{"num_hidden_layers": 23, "hidden_size": 448, "num_attention_heads": 7, "num_key_value_heads": 7, "head_dim": 64, "intermediate_size": 1792, "vocab_size": 3139, "hidden_act": "tanh_gelu", "norm": "layernorm", "norm_place": "pre", "norm_eps": 1e-05, "positions": "learned", "qk_norm": false, "attn_scale": 0.125, "bias": "qkv", "tie_word_embeddings": true, "parallel_block": false, "init": "normal", "init_std_qkv": 0.023, "init_std_o": 0.0, "init_std_up": 0.023, "init_std_down": 0.0, "optimizer": "muon_variant", "learning_rate": 0.00569, "lr_mult_o": 2.0, "lr_mult_down": 2.0, "beta1": 0.9, "lr_head": 0.00612, "max_grad_norm": 1.0, "warmup_steps": 200, "schedule": "wsd", "decay_fraction": 0.904, "decay_shape": "linear", "final_lr_fraction": 0.05, "batch_tokens": 32768, "max_seq_len": 1024, "doc_mask": false, "train_tokens": 454600000, "max_steps": 13874, "dataset": "wikipedia_en"}
MLP neurons of a small language model. Each row is named by its layer, matrix (up: input weights) and neuron, and shows model dimensions 224-415. Each number is 500 + 50 x the weight over its row's rms, rounded and kept within 0 to 999. Numbers have three digits each.
Before each neuron's rows, "fires in" lists the words (lower case) most often at its 100 highest values on Wikipedia text that the model never trained on.

fires in: "san", "country", "family", "santa", "santana", "order"
L2.up1566:536543460400469486495473464550471557485510495483410497499462510518515483547455500476451545453520480510456447487527537395518472614463523557552536524473560592417478482580524490417465368512494564410445453495488543501525526577457530649527466451478488524557574555678437487492543576568478516432500578487432529476585475521565476473455506370583427516448542571502506507514488478452537524425493447453630455531531387543477490542490545436528482511533530441440455453502523534442579535480465502608462491503505466506533485465543569489471521552521582475399434528465499567455535503400462533532

fires in: "of", "s", "mussolini", "murphy"
L7.up1217:484519552562541493523553539543474541581458504551447655478444491465574533497442533523517571541437382483533519473548504548519516387468525562512527512444470474522502555564456465522498375455520534545478506574470484571556507576422562460549458433385523448515456461528575488502584470460452574533565558519389533481509412452595556522526332540482485518502523528467499593503487487467509502553503437567434523448493458546451521562597449510425566558541493548469503423550476507416480527575423532579496435536399380531508650417555482495490536464429493517477461457568499462470545467562468580483

fires in: "an", "special"
L17.up51:525439631618597464587471413487466454532445564416514534530504481535446508470468452498509423515521373496558577436482547530436539475485522590414439498465519443544401455505577532505541427474465493536491556510584466501532588504568566539476430496482532465572471451556496497470533572539464501540442487541465568475581512449546518437486577549554436422562543463532495471499561494570443454554468508493463412572491537469529518402492451465488492531528406625521514440641500478434499483598512520461529552475486437475474569392534411409501499481487485577506517557448453423614455539444467453453

fires in: "such", "primary", "title", "votes", "album", "library"
L2.up1390:527439552472557560499506459582497500503436503617577500422443531496466547468436428514532491565573542474477502484505518404494666491613562575522552506485477549415446584498521519506494460504526490498518519448427477520489477597487464445457444474508483514528403475558484436563606528540493546470491468495490406428574492482509503616526518424560492535475507558547472460529463405573480433544475502611496462462528557462586532469505496496569531493460502492450518533542553430442481449436475455480521587442561471549507516568540523566450393547521538466486484552556511468568531429470574542447

fires in: "history", "still", "incumbent", "made", "who", "began"
L2.up1257:458421556523489564463418469564472568578536529562514440452490499522532475459516442516556471630526558469419483509553516525518557504479491569406468505535454520540502505582469469422427560513480389565469544368538407410484587463538487514482453511451448640488493553525472481550397479472490452467459490445459533401482438498514494453469567435443495480561495421497543523529512504544433567538447557482451500532570544456500447431436440461473520492496433535483487508593638528504553506483418533539646477398449532528483517529568512502535529427528430473535499534527497533489483479511500484431

fires in: "among", "ger", "ksa", "fra", "muslim", "espn"
L2.up1556:469528471554446462500542450593522489476511521449475528566543439477503644427537534458565489404462517515574573482470558512559422526552559593545530478509566465501467564564488412583464475410470508523426519438497422429532493592502651528517542556465458564505455417499464501559519424489464525531446519484431521540531495428519504462489629519558506504488565446447519446529501509500462449557497583570544606443478557550467496495484475478513502553432471537545470608508555506574522426476521463559514500453418550517550512572530433445481460462343495489533469474518478521546458686545545528561

fires in: "of", "followed", "dehradun"
L7.up74:572534473474430486550581492564379499584486480485559410506455553415442582488422434518495463480468431471586499466602544498539549443519390516497518493495480498471496585416441437571556621555468478475637562505497491538489513520486539446535437508501513454547494430482431546438469512476579551501486514502521515504578530527559521460485564534486525589528580591469549494476526455552537482469437466501397556495413488472568480482519396479422545549491479553535504434455486535512452546581420391494530434391548482481390463502483455485483488562502500490496541525506551493474527461483421523493

fires in: "history", "then", "also", "part", "even"
L7.up23:540491476427525580469535448470536480576511503470486432536479529522537513464578429490461407546476527421497574492585510490519594466564428415584487451500581505607512388560508485510550425420583396460471537443493470553469534533534570443501508518425486511505475459553461497613497481449450474444492550420425480495486549433559487455428462414479499539546461454492491501480569580574492553479519533436461536481426462554444439536528462481523531505559450521500506546607570504507443445587596434528613435514520458521623538491491549505496527522382496480541512504492422428567518476431381429394

fires in: "by", "to", "of", "with", "help"
L7.up1297:544435459475441464402521407534424534480593488531469524414478513484599514457464558568589456546434391431562465611505542580544495509421473553532441512482547537553530508512537599437522509401514528515438418498522488494525566522418433523415592520513487534507446533484485547469463481486520524560457534496502583469507571512445572498420584555411490489498494540506484555477512438497486598418507591512422513491500502482551435480565448498523491556520492557549508502447487474523611553530537497534556457634463419567462576414504441459555460507583495548473510525489440531479487516537544475431

fires in: "or", "its", "as", "and"
L2.up1434:500484540590465569399545497552550461509433545504421511652529376490499659544569530571531434491471553545524506473414436435489546608526511520451567538410565488577492528427419472540369480447492446463532432549542541520478498570538474453593519505477590429457426495488416539540501451518519521549569514598479510522602438515485573508520439455566548560391476523457510552435575481505563413535544538460560608495447474484440528475504452522551467455460518546452501505517442511502433525454455538535551524538557483454476594405504424462351548516345490513575495525515470470507458446492573457475

fires in: "new", "economy", "newspaper", "georgia"
L2.up184:425470541452462548528492472588418511540502514499510542526516621559476571468593496513521415470475482576471545526497526414498512479456543427507475498408567447456431554496429440494466410499463521454541456437518511551579541536418472497432563451480483448539548525538476536620439453512533557433499492510539523448548491482431464419469522501549544498407457461513315488507480577543534511435472543544551454534451550499558526463480482493522509484556514536531465571495444504479435516514452512514618539540502459461410441586524463473499520517548356522533493465522571428417399541470489496524

fires in: "as", "titled", "title"
L2.up1311:498521469530507509397508489490439425541533542403459482548484447497505643553516577500615395572527583433462570463486485497407480526470545525489466437565466487464529534541479496521484478404574562469473508496509533545542452556499532478560569512522434439464463480480505547562462536459479523552564481452515427482562562603495489541486489466462432489498491525533542620516570573411500480470581466540524523496482527517386461412455578475636462507533519510569422534586467501531430586404470604561488529557490578418544478483399483487469528509499579502481562442387499472516540524415446561450

fires in: "to", "from", "between", "by", "on"
L7.up5:522519464496514544439447508476483542480408450517453505462480500473503601520577538530546498485443560513453514554455539552520509448518392540501506471531524484481462521465469466559427435523574654505455478492583446533425527567457473524482516522468578493454615514575557475522540506444560516543569542455547563434547508475462436480457523482429555499537502488538493578441484497487575498460454478605444545483463449448505417346422468442506494449418511474474568482524474420570481485575447613464479480506421399528526515483542465485505455422428506543554444401518513490585518520506473572530

fires in: "video", "households", "householder", "website", "radio", "center"
L2.up447:511450486504503582496530486421563445438469571520526517459494491488568521472526538514511535447471587552409530514530549553522567582550463468468393547440576482511627472470486504532438476473447491518559562516500513539419555437581536556545410571523505516551573507462610568485486483432368570532513559572452497473577484373556518528508581602555560542471523461496545513467461469539571512557443538435484414504514508473535521545454420452463540522429525498526522469477567600465474450424461453532495460446449471548501390505597452513627565506543492425519479524505502463550574395460633555432

fires in: "university", "fight", "night", "tonight", "light", "fighting"
L2.up49:473498522510442479382428423560485544490566632532492522432563495439548525512571532543495551544442377528552461569438559436389478548540478477510511493525483534561414552448461553510415517367512463552545548430549524460561471435579483514497474477483445519462546483469320484470508527543403546437528544583503516500516390451573479405359459509460562552507533412519542504561483499498582537543528510490523494477485416463612510495601575477397496566492475507483539535460588495452510515506505496522513519471457410441464563504525525505610494517442557589481481607404502515510588592522433468553

fires in: "known", "households", "referred", "householder", "living", "unknown"
L2.up1452:454467469529440619457558481619462536460554502460588546471531453510495530508464532423494532487590567519490506499555524457526482520518506442454420481484477540452508404536565467545534502495423430550584597534539469491513530505469522517566468511520464474523589575476429408521418511606575441526463476466500628534496537512524402471438516424516502542519458507563535623524481563472527507496436560492471466486539500445476471530447369450476453484453508524591644487493533538500546531510529520471570427536655431565490513371568446480466514495540507454606512514460469500377541402521524445512

fires in: "years", "life", "fight", "days", "year", "day"
L2.up1625:483527440545582552536580432437535513477550615568470499448514518516609520378510499525512513514405450525478465456510546404401537498483429466504470456581445538602419493489570478423585524490490571586603556561579496534542530534379496498488523495450499405409453471476476531511549486544460444450534442457413513442519497413463496557534472481565426489498541486473478553546558493479515507502511484406571462464508470426569505422458523557506558592399593538531469524518549480399520494526556525530477603539477510426498487528540503553464526444476563639498469550517494567480422486456543523530

fires in: "place", "village", "draw", "molecule", "page"
L2.up782:394428507577434468523510458484471474502470594508555430549468568532445568571426494486517491528470468464567519506549478486512478540485489467561519515521490501521522518440473485502391501437501480475511515507510523426370479493392446515634459502570551476401574511480536501531502477571550447517431506499513472521516470464416550572523516365461453531513461517490465527523481543535547491555532439489421470451581454445524500504488499553555491491409542507466480578468509446558534531511532517547456518487554519526534511454464477443485583504474570563568651483500568506513498564437491555475

fires in: "what", "win", "before", "way", "matsushita", "days"
L2.up77:513495504545400511543497457429508555482489502551479507477511559490573517587467525499495470521512469530577553385533556516567428545515510524553534413536438450477459475482501466461429489506622493492486412523541446398525403481389459533411538572516484489519505541491505615543474514557502424444522520515651544438530605449466517610441593573520362509477512449456434508535480530531512448501512503481503429414474400631586470548453564524487585374491487535442516462516552514451489431478488437581572516528514536536442488463484464472475508425562444470448538457434593464525451537518414501512

fires in: "city", "located", "station", "households"
L2.up1693:461490565514513431528502529466479554588517536487512519470563472497460516426551558499573494614490528419456418382436537523546548480424491575501437442583442516476459500533512607499377431498490410426459534455519556471588488564491468523470502451467560535458499463352463528438548503539523493446420531457571501572466379485523483533537506465506393583500528465479466544637434435544488505446410556568545529458514503509540475504553484481473468456458489406510525490550556535494382461549491496416454457490568548477499484510502466502529532427432530495467506523597492561468581492421503528476

fires in: "an", "animation"
L17.up76:454574550466504564557477475471531484540427523447570547560544508491501509495393506526504469628489514567433417488471530448549483557581534527476543471486489590542562412490461435538380552525447436569447515498513509526610561490571560524464553502399429467406465551491468527545506498546548461533433507530393470469560488513467479487522481477506489510496523465486461550529489453478498453479515551503423504608634454484493542538477530513499441553435502537477447428444550537538526557568507443466497498419523525435501385512539414462519462508484467546633440546501511544546561479443525476467

fires in: "no", "as", "place", "any", "to"
L2.up356:416495454598478551490471491437486498416544493428469579524491494444513592451501450449506530511523539435588547468490535530495561459550543542530430477567470499497496594491469544543445504489494408576542496526498515442520475542547538585425452500468495379541490486448535505587530571464469447558502511497528450535546460583593416496525474537499493529488479389431474456534549442520500479437567499473549549523503577524471476520501482565537505508458414542395401503516524534462479454450526565495578577456561495443577449526470507616409517490536529451471418421585480464480520498449525525496

fires in: "of"
L7.up126:529517545560516522478538544492546508503580547425459400468482571570503514521423444472453400492407583528504476452498514501518444514496515545571519530453485460564506525434565533478504530495564513478519549480537526449543558478507493446560361552531531534420568550569590449500525504522500574474557534567460510458545460499488575455515424453538469455489351548518486471500582513485506534423493486490539447446485526544522485525548520549524440488511447552482500467500519496492513447487482511520473482426575427537526394512562532553432529568464536504576448481535570580475461462625532552370

fires in: "government", "court", "office", "as", "officer", "isbn"
L2.up376:544595523486492544500415501457521502493593480407568429470431473428550528468537550521571520480475480491559498552446504568489428484430551585441552580511515507517497481466427469492397473496530535566554547540546475443515513546442434519474404540455538547496500454464414583576571479493511591532519505500542469455463587558551465613595464417485511539379510612520419534452492473483489536414538580465466543459503395492494491455421432530545457470523571500511513479482465478509489526414451491530512487449493494511486494478440458429465494534567552470367442547446393526504549526448539500598

fires in: "he", "which", "knight", "has", "it"
L17.up799:455577501485520521481511457644575397481491496448517421484524519461524522532562463479452550562464427576452500453490566492595481479431569456481502492507469492532588586449505555436554522479406503396569511489478558418560510483575435516529488485481474504458532464413556583531501492505486522511589483626513536433499467488469490511413508539486497494441520498528488498477524499511467428499514545437483454467419447599443554579496461554539537551472489507476512403448535527475539460535433556499393405517570578543506495486485517489533505437523517551558463469439505564548428501477476468495

fires in: "team", "club", "henry", "richard", "william", "paul"
L2.up734:442455461543405518560434510491405555524600430513539506526450467459441444526488511580492411533528444412506462517517511512504527536461474495516446535533532537509522491517514542485560460492412415459456496487552554535410523583482561561518471477451505556571522519542446541406508506583395586393525532598396444460497583465429501501512486499460460433529533547458548530581526491447474493476495416570580484515488492541485517512464416541468487502482476463554492513506500426532505653576489512556549570432448483607559529518550458553475485505540620585565546570611504499495462513390496449508

fires in: "school", "young", "old", "schools", "incumbent"
L2.up1188:436394566513417454490536507493511495552468452540460453400565508410556450546458434545429446521512531525430468486515540481515459456525544534468493487484525425463497400436529486529625528496489536520423477442577498494439455475557571438582510545574446552542594543531485511519498497463555543493599612637573524502549575473470498572490567468488548460503499475435560437649519454508493535463472445555453549482527569558481555583449483487495536591433524500479509527577465516402557513531461396554397498476438475481492486472468577431459496585477528438479563537520515530468487488586538477524

fires in: "place", "year", "date", "day"
L2.up1271:395504406467468516525466478531518574550446500493505420539541471535522577529585495595491438444430465466565401403520542420485529407567453618597480507532510436466405469407536366555491468540465430507444464516461580384481488400482528471589472529473501478512504501491549571544509473541489523515467562476488547535461562410512494530591463443497454508507476433526448485597526487553528459533493460525552569467587509520524522554483557483481457604456481601443486629453515423554534468504544532538475506495489520473541531445463441439541517439555446532481584517459515441562558564427539540426